config.toml
num_hidden_layers = 15
hidden_size = 192
num_attention_heads = 2
num_key_value_heads = 2
head_dim = 96
intermediate_size = 768
vocab_size = 543
hidden_act = "tanh_gelu"
norm = "layernorm"
norm_place = "pre"
norm_eps = 1e-06
positions = "learned"
qk_norm = false
attn_scale = 0.102
bias = "all"
tie_word_embeddings = false
parallel_block = false
init = "normal"
init_std_qkv = 0.0235
init_std_o = 0.0235
init_std_up = 0.0235
init_std_down = 0.0235
optimizer = "adam_variant"
learning_rate = 0.00211
beta1 = 0.9
beta2 = 0.98
weight_decay = 0.1
lr_head = 0.00588
warmup_steps = 408
schedule = "cos"
final_lr_fraction = 0.0
batch_tokens = [32768, 65536, 131072]
max_seq_len = 512
doc_mask = true
train_tokens = 334800000
max_steps = 5378
dataset = "wikipedia_en"
MLP neurons of a small language model. Each row is named by its layer, matrix (up: input weights) and neuron, and shows model dimensions 64-127. Each number is 128 + 24 x the weight over its row's rms, rounded and kept within 0 to 255.
After each neuron's rows, "fires on" lists the tokens most often at its 100 highest values on Wikipedia text that the model never trained on. A number after a token or word is its count.

L11.up646 [141  94 132  97 114 133 121 116 159 142 139 140 167 106 126 112  95 111 131 142 115 137 123 128 109  79 115 109 105 130 146 118  90 112 143 155 132 109 138  97 166 146 118  62 197 158 116 157 132 149 164 113  98  99 142 119 146 150 163 172 137 135 159 131]
fires on: "th" 18, "d" 14, "op" 12, "s " 9, "os" 7, "ch" 5

L10.up285 [144 105  78 113 175 162 141 126 159 108 121 148 136 137 116 159 131 108 127 163 174 162 154 136 181 118 156 130 126  83 150 164  89 106 123 140 158 123 130 138 121 114 127 103 114 152 123 143 128 128 158 147 132 128 110 126 126 127 153 141 115 109 148 137]
fires on: "y " 17, "on " 16, "e " 13, "of " 10, "ing " 6, "and " 6

L5.up515 [176 117 146 166 131 146 102 173 159  63 115 165 123 169 125 146 124 118 123 143  98 123 140 101 127 169 105 124 126 113 134  90 144 119 120 140 135 167 135 147  93 168 126 107 140 160 109 112 167 149 114 113 105 149 152 129 107 160  79 122 116 150 116  92]
fires on: "t " 19, "it " 19, "m " 11, "to " 8, "– " 7, "% " 6

L11.up260 [102 115  68  78 147 131 168 162 153  92 105 156 134 186 108 134 172 116  94  93 107 148 154 147 131 130 108 128 110 138 190 149 119 105 120 142 161 115 145  68 156 137 147 106 167 150 130  90 136 167 184 143 129 125 108 112 115 144 135 147 126 131 128 117]
fires on: "\n\n" 55, ". " 23, "ear" 5, "ol" 4

L9.up240 [124 101 121 134 133 146 169 156 102 151  90 131 107 154  89 132 105 116  54 143  90 125 123 159 160  88 163 158  89 110 116 124 129 119 174 120 120 137 149  95 125 102 126 120 142 141 162 131 121 136 101 158  67 120 100 108 112 108 120 141 100 141  90 156]
fires on: "c" 41, "l" 25, "ed " 13, "e" 9, "to " 4

L5.up490 [158 134 122 121 155 122 106 117 164  79 141 137  56 130 108  89 147 117 125 109 119 135 175 113 126 139 119  78 164 171 131 139 100 130 124 146 171 102 119 149  83 103  93 105 172 135  86 135 106 169  94 120 142 151 140 126 105 170 140 144 107 147 110 110]
fires on: "fir" 47, "\n" 46

L7.up526 [115 102  73 107 150 123 105 143 108 109 106 135 144 126 113  99 116 111 124 185 134 114 129 132 195 111 119 139 135 122 135 151  80 124 128 127 127 101 119 105 102 150 173 107 136 111 121 122 114 129 143 158 105 152 100 113 130 167 170 157 112  95 176 125]
fires on: "on " 19, "g" 14, "e " 9, "z" 8, "ed " 7

L9.up50 [107 128 110 121 155 147 187 144 123 119 140 112 127 137 117 120 125 109 145 118 108 105 140 122 194 147 127 166 155 108 150 108 115 148 150 144 118 141 117  77 120 127 134 125 164 169 144 101 142 170 164 167 118 145 115 127 142 140 127 162 117 146 101 171]
fires on: ". " 54, "\n\n" 33, "L" 12

L5.up81 [139  98 109 150 128 170 152 146 142 106 109 124 108 139 129 152  93  84 117 160  87 155 159 119 133 159 110 156 111 124 149 120 128 119 140 127 146  93 121 129  83 150 128 139 148 175 128 139 202 147 108 153 130 176 129 139 157 127  95 157  89 121 136 141]
fires on: "ed " 29, "of " 17, "to " 11, "|" 9, "it " 8

L9.up550 [103 109 136 144 149 134 171 216 117 110 130 133 170 125 111 129 149  99 130 102 131 140 145 109 157 143 120 123 150 129 135 141 130 144 147 147 166 128  86  97 143 156 129  85 142 151 123 107 128 141 181 152 128 123 117 125 122 106 146 167 104 163 129 174]
fires on: "\n\n" 27, ". " 25, "of " 9, "0" 6, "the " 6, "in " 4

L10.up16 [132 158 119 116 154 126 122 124 140  75 137 135  93 106  95 160 121 119  98 105 146 137 133  87 106 139 118 140 125 149 121 177 129  95  98 158 141 117 144 118 165 116 124 128 131 134  68 124  83 136 129 207 124 115  74 144 146 157 163 143 104 170 100 110]
fires on: "re" 52, "el" 17, "end" 7, "er" 6

L11.up605 [112 153 122 105 130 143 182 149 147 142 121 151 168 114 128 102 148 116 113 196 131 154 135 168 116  84 173 141 159 130 135 143  95  83 166 102 129 118 141 144 131 104 141 127 168 109  80 114 113  89 152  94  97 135  95  86 116 124 129 159 118 102  60 136]
fires on: "c" 51, "ch" 8, "n" 7, "qu" 5, "tic" 5, "w" 4

L11.up674 [127 126 133  87 124 161 122 132 151  86 106 145 150 119 130 116 153 142 153 136 135 126 158 118 112 145 136 157 133 144  85 142  70 122 141 146 177 129 159 115  72 111 151 100 135 156 148 133 146 119 115 128  89 126 107 127 124 123 171 136 102 131 134 135]
fires on: "y" 16, "at" 16, "l" 14, "ag" 9, "gr" 6, "and" 6

L5.up462 [114 146  83 124 124 143 122 134 134  95 146 140 143  88 131 184 134 141  98 121 131 110 136 163 126  96 144 138 131 139 135 117  74 118 117 158 124 173 133 136 106 126  98 101 156 135  96 166 108 163 139 108 110 173 109 110 133 102 115 138 122 102 134 135]
fires on: "ers " 27, "ts " 26, "s " 14, "es " 13, "ld " 8, "ity " 5

L8.up143 [ 99 137  85 145 147 119  97 114 104 141 136 128 121 138 140 139  96 100 136 122  83 107 145 124  89  60 126 147 129 143 106 150 135 147 150 157 161 134 105 127  96 100 118  84 165 131 121 153 105 150 170 144 136 120  60 129 104  90 126 131 119 111 146 115]
fires on: "s " 36, "amp" 13, " " 11, "ation " 6, "al" 5, "al " 5

L11.up661 [129  90  87 149 146 105 122 150 158  89 129 111 121 120 134 159 100 170 139 134 137 113 152 128 155 142 151 145  97 150 120 146 118 137 157 143 148 135 131  88 112  77  93 140 119 140  73 128 102 181 142 150 151 109 115 119 142 138 185 136  89 154 127 120]
fires on: "al" 27, "el" 14, "il" 11, "er" 11, "ad" 8, "l" 5

L11.up549 [125 106 105 122 148 140 153 172 113 101 151 121 136 142 132 151 139 106 142 144 152 141 144 134 100 125 145 122 142 111 114 139 125 111 164 128 177 146  93 116 113  82 108 118 147 127 101 107 128 157 166  97 118 154 108 135 118 126 131 125 127 145 146 145]
fires on: "\n\n" 64, ". " 36

L9.up612 [152  86  87  72 135 124 110 134  84 136 146 103 139 119 127 148 118 103 155 156 150 112 142 147  90 110 192 101 120 139  98 134 141 114 135 143 159 115 104 167 170 144 165 115 112 128 163 101  84  64 102 203 135 109 110 103 122 133 143 153 114 147 155 152]
fires on: "'" 20, "I" 18, "S" 8, "E" 8, "A" 6

L8.up506 [189 163 128 128 148 101 148 131 152 102 118 151  98 121 102  97 112  88 129 132 129 136 141 115 161 117 126 105 121 105 165  99 134 134 123 148 121  92 127  78 117 120 133 129 159 165  79 159 136 157 194 137 114 105 145 130 135 164 191 115 122 140 130 112]
fires on: "m" 30, "t" 17, "an " 7, "0" 6, "o " 5

L5.up34 [160 143 117 124 151 139 166 139 161 159 140 175 113 163 118 112 133 102 116  78  99 123 117 131 151 149 138 138 139 111 139  84 147 114 166 153 137  93 108  85 106 114  94 134 142 156 121 135 180 159 151 148 131 125 132 116 129 119 147 148 131 175 120 111]
fires on: "s" 26, "m" 26, "a" 14, "t" 13, "c" 5

L5.up688 [107 144  89 135 135 137 151 162  85 105 115 157 158 150 126 158 156 107 110 146 162 150 139 129 178 121 139 133 135 104 123 146 124  89 134 164 134 129 127 167 123 119 104 116 133 178 136 134 139  93 134 163 121 146  99 128 140 124 142 109 137 117 118 155]
fires on: "-" 62, ", " 24, "and " 5, "of " 4

L11.up481 [112 147 136 136 149 156 130 136 159 108 122 166 144 137 126 120 132 102  81 138 109  89 134 155 142  99 126 127 142 114 116 116 139  88 109 149 131  92 130 111 137 120 137 128 163 136  88 111 119 104 159 117 117 133 123 113  87 127 122 173 118 138 124 118]
fires on: "p" 17, "ch" 16, "n" 8, "h" 7, "ain" 6

L11.up532 [101 135 107 125 163 162 137 159 131 141 143 140 101 164 121 141 130  99 171  90 117 132 145 136 156 180  89 122 144  85 153 143 110  97 134 113 147 155  94  99  97 137 110 151 158 129 124  99 161 155 199 134 142 116 116 135 144 124 137 146 107 140 133 165]
fires on: "\n\n" 31, "h" 19, "am" 11, "pr" 5, ". " 5

L5.up170 [156  93 127 107 164 137  82 174 103 120 123 133 140  92 109 133 139 105 129 164 149 128 126  98 108 153 135 112 133 154 103  93 125 150 145 184 142 138 123 122 138 138 134 127 138 181 143  94  83 115 125 155 146  94 110 134 111 118 152 133  98 145 167 137]
fires on: "D" 12, "I" 11, "S" 9, "Z" 8, "E" 7, "A" 7

L11.up275 [169 135 152 106 129 170 124 165 138  99 107  99 147 178 126 149 134 134 143 153 128 129 149 104 144  72 131 161 155 101 104 136  80 146 132 137 135 123 124 144  75  85 127 168 146 170 148 162 153 121 136  88  99 185 101 135 107 130 143 137  90 115 122 118]
fires on: "s" 28, "re" 15, "us" 14, "l" 11, "ul" 10, "ag" 6

L8.up228 [105 139 132 100 158 139 165 174 108 105 108 131 143 153 119 100 131 116 107 155 104 126 144  99 133 146 114 179 145 130 151 143 123 117 138 131 177 125 109  98 105 145 113 149 138 147 118 137 115 147 188 144 130 139 104 133 124  95 160 169 132 156  90 177]
fires on: "\n\n" 72, ", " 18, ". " 9

L9.up159 [116 112 133 158 150 106 126 168 139 116 123 156 119 134 122 136 122 153 103 120 153 133 133 170 110 125 105 168 145 153 114 155 129 125 113 121 158  95 134 128 119  93 107 134 150 138 107 124 110 124 192 150 152 167 132 125 117 139 100 167 121 141  99 148]
fires on: "e" 38, "n" 29, "at" 19, " " 4

L9.up599 [134 128 131 128 182  77  95 150 125  96 136 116 150 143  82 171 132 111  71 156 148 143 126 113 201 122 121 144 142 139 116 139 137 100  76 122 122 141 123 139 151 106 151 105 145 125 105 107 127 113 106 132  88 123 128  80 130 108 134 137 120 165 120 117]
fires on: "al" 24, "as" 18, "li" 9, "ain" 7, "ak" 6

L11.up424 [143 129 132  97 166 126 131 177 116  99 176 121 133 114 114 145 111 134 119 114 127 169 158 150 108 147 140 174 133 118 143 139 131 103 113 119 157 119 104 149 116 108 116 112 133 133 111  97 152 109 134 141 129 142 159 118 110 111 148 140 129 150 117 141]
fires on: "ev" 38, "f" 15, "at" 7, "x" 6, "in" 5, "v" 5

L5.up553 [ 95  91  94  94 137 122 118 127 123 121 113  95 148 108 132 149 147 108 126 162 146 142 136 146 127 113 162 127 110 124 153 152  99 111 113 160 143 109 130 182 161 128 162 138 130 155 142  85  81 104 159 145 138 101  92  88 114 126 167 160 111 116 146 154]
fires on: "y " 42, "and " 36, "a " 8, "ly " 4, "i " 4

L11.up334 [132 155 114 145 152 105 151 133 141 102 161 136 150 160 138 118  68 134 113 153 109 160 128 119 155 112 118 111 127 142 146 136 168 127 112 127 120 125 161 143 112 145 122  73 180 172 112 132 130 150 178 102  90  60 132 121 130 142 139 129 138 132 136 113]
fires on: "th" 35, "al" 17, "op" 10, "all" 8, "id" 7, "ar" 7

L7.up567 [142 155 111 139 117 109 151 156 170 117 113 151 118 108 135  81  89  95 150 135 130 174 124 116 144 117 117 121 122 136 104 123  80  95 138 134 133  79 128 105  85 147 125 143 167 180 102 152 137 173 141 122 123 176 123 126 167 119 185 141 143 115 104 116]
fires on: "m" 15, "of " 9, "ar " 8, "in" 6, "ag" 6, "o " 6

L5.up105 [ 99 136  84 139 132 121 152 150 145 112 167 155 108 116 130 159 133 140 119 102 121 115 139 157 142  90 132 137 147 175 144 131 131  88 109 148 130 147 131 133  83 115  89  78 129 140  98 143  83 172 173 134 110 101  85 127  84 130 105 122 137  98 116 138]
fires on: "ation" 20, "ent" 13, "ts " 13, "al" 7, "s " 7

L5.up303 [151  95 121 141 142 152 118 115 139 119 159 120 107 129  96 118 102 123 104 133 117 149 175 159 142 121 138 101 146 152 145 171 132  83 144 145 172  38 122 151  99 146 118 143 141 154 124 133  94 137 118 134 128 156 104 118 141 143 144 168 116 148 113 117]
fires on: "| " 59, "\n" 19, "|" 10, "  " 5, "." 4

L9.up200 [126 134 140  98 149 110 104 184 147 104 142 134 147 108 103 158 140 110 132 121 134 103 135 152 145 159 133 165 113 105 106 114 143 130 149 131 125  99 145 139 128  91  97 123 128 164 104  64 157 162 179 177 129 129 123 130 113 127 120 162 147 111 127 153]
fires on: "n" 53, "ch" 11, "at" 10, "s " 8, "in" 4

L11.up403 [173 155 112 115 121 159 144 119 113 132 149 158 147 158 139 133 119 116 107 114 150 122 110 127 152 133 122 130 145 145 134  90 125 142 107 177 120 152 127 108 137 135 121  91 152 151 108 120 169 150 104 109 116 152 123 100 127 163 126 157  93 147 151 143]
fires on: "h" 13, "ou" 12, "o" 11, "n" 9, "ro" 9

L5.up603 [194 113 106 140 141 133  87 153 111 137 140 121  84 142 105 163 113 109 114 154 169 119 123 115 141 141 161 128 117 127 115 159 161 125 165 132 130 109 134 103 148 118 162 127  96 130 139 115 113 110 110 181 149 138  94 109 111 165 153 133  93 154 145 117]
fires on: "." 37, ". " 27, "I" 8, "A" 6, "4" 4, "'" 4

L4.up458 [163 101 116 122 135 160 119 140  77 129 111 118 111 117 101 119 130 119 130 148 171 124 116 100 136 124 181 117 145 111 113 114 160 146 166 147 141 166 137 161 168 108 156 118 123 128 151 101  95  96 150 164 158 119 119 115 123 134 155 145 102 167 152 132]
fires on: "I" 31, "A" 9, "T" 6, "L" 6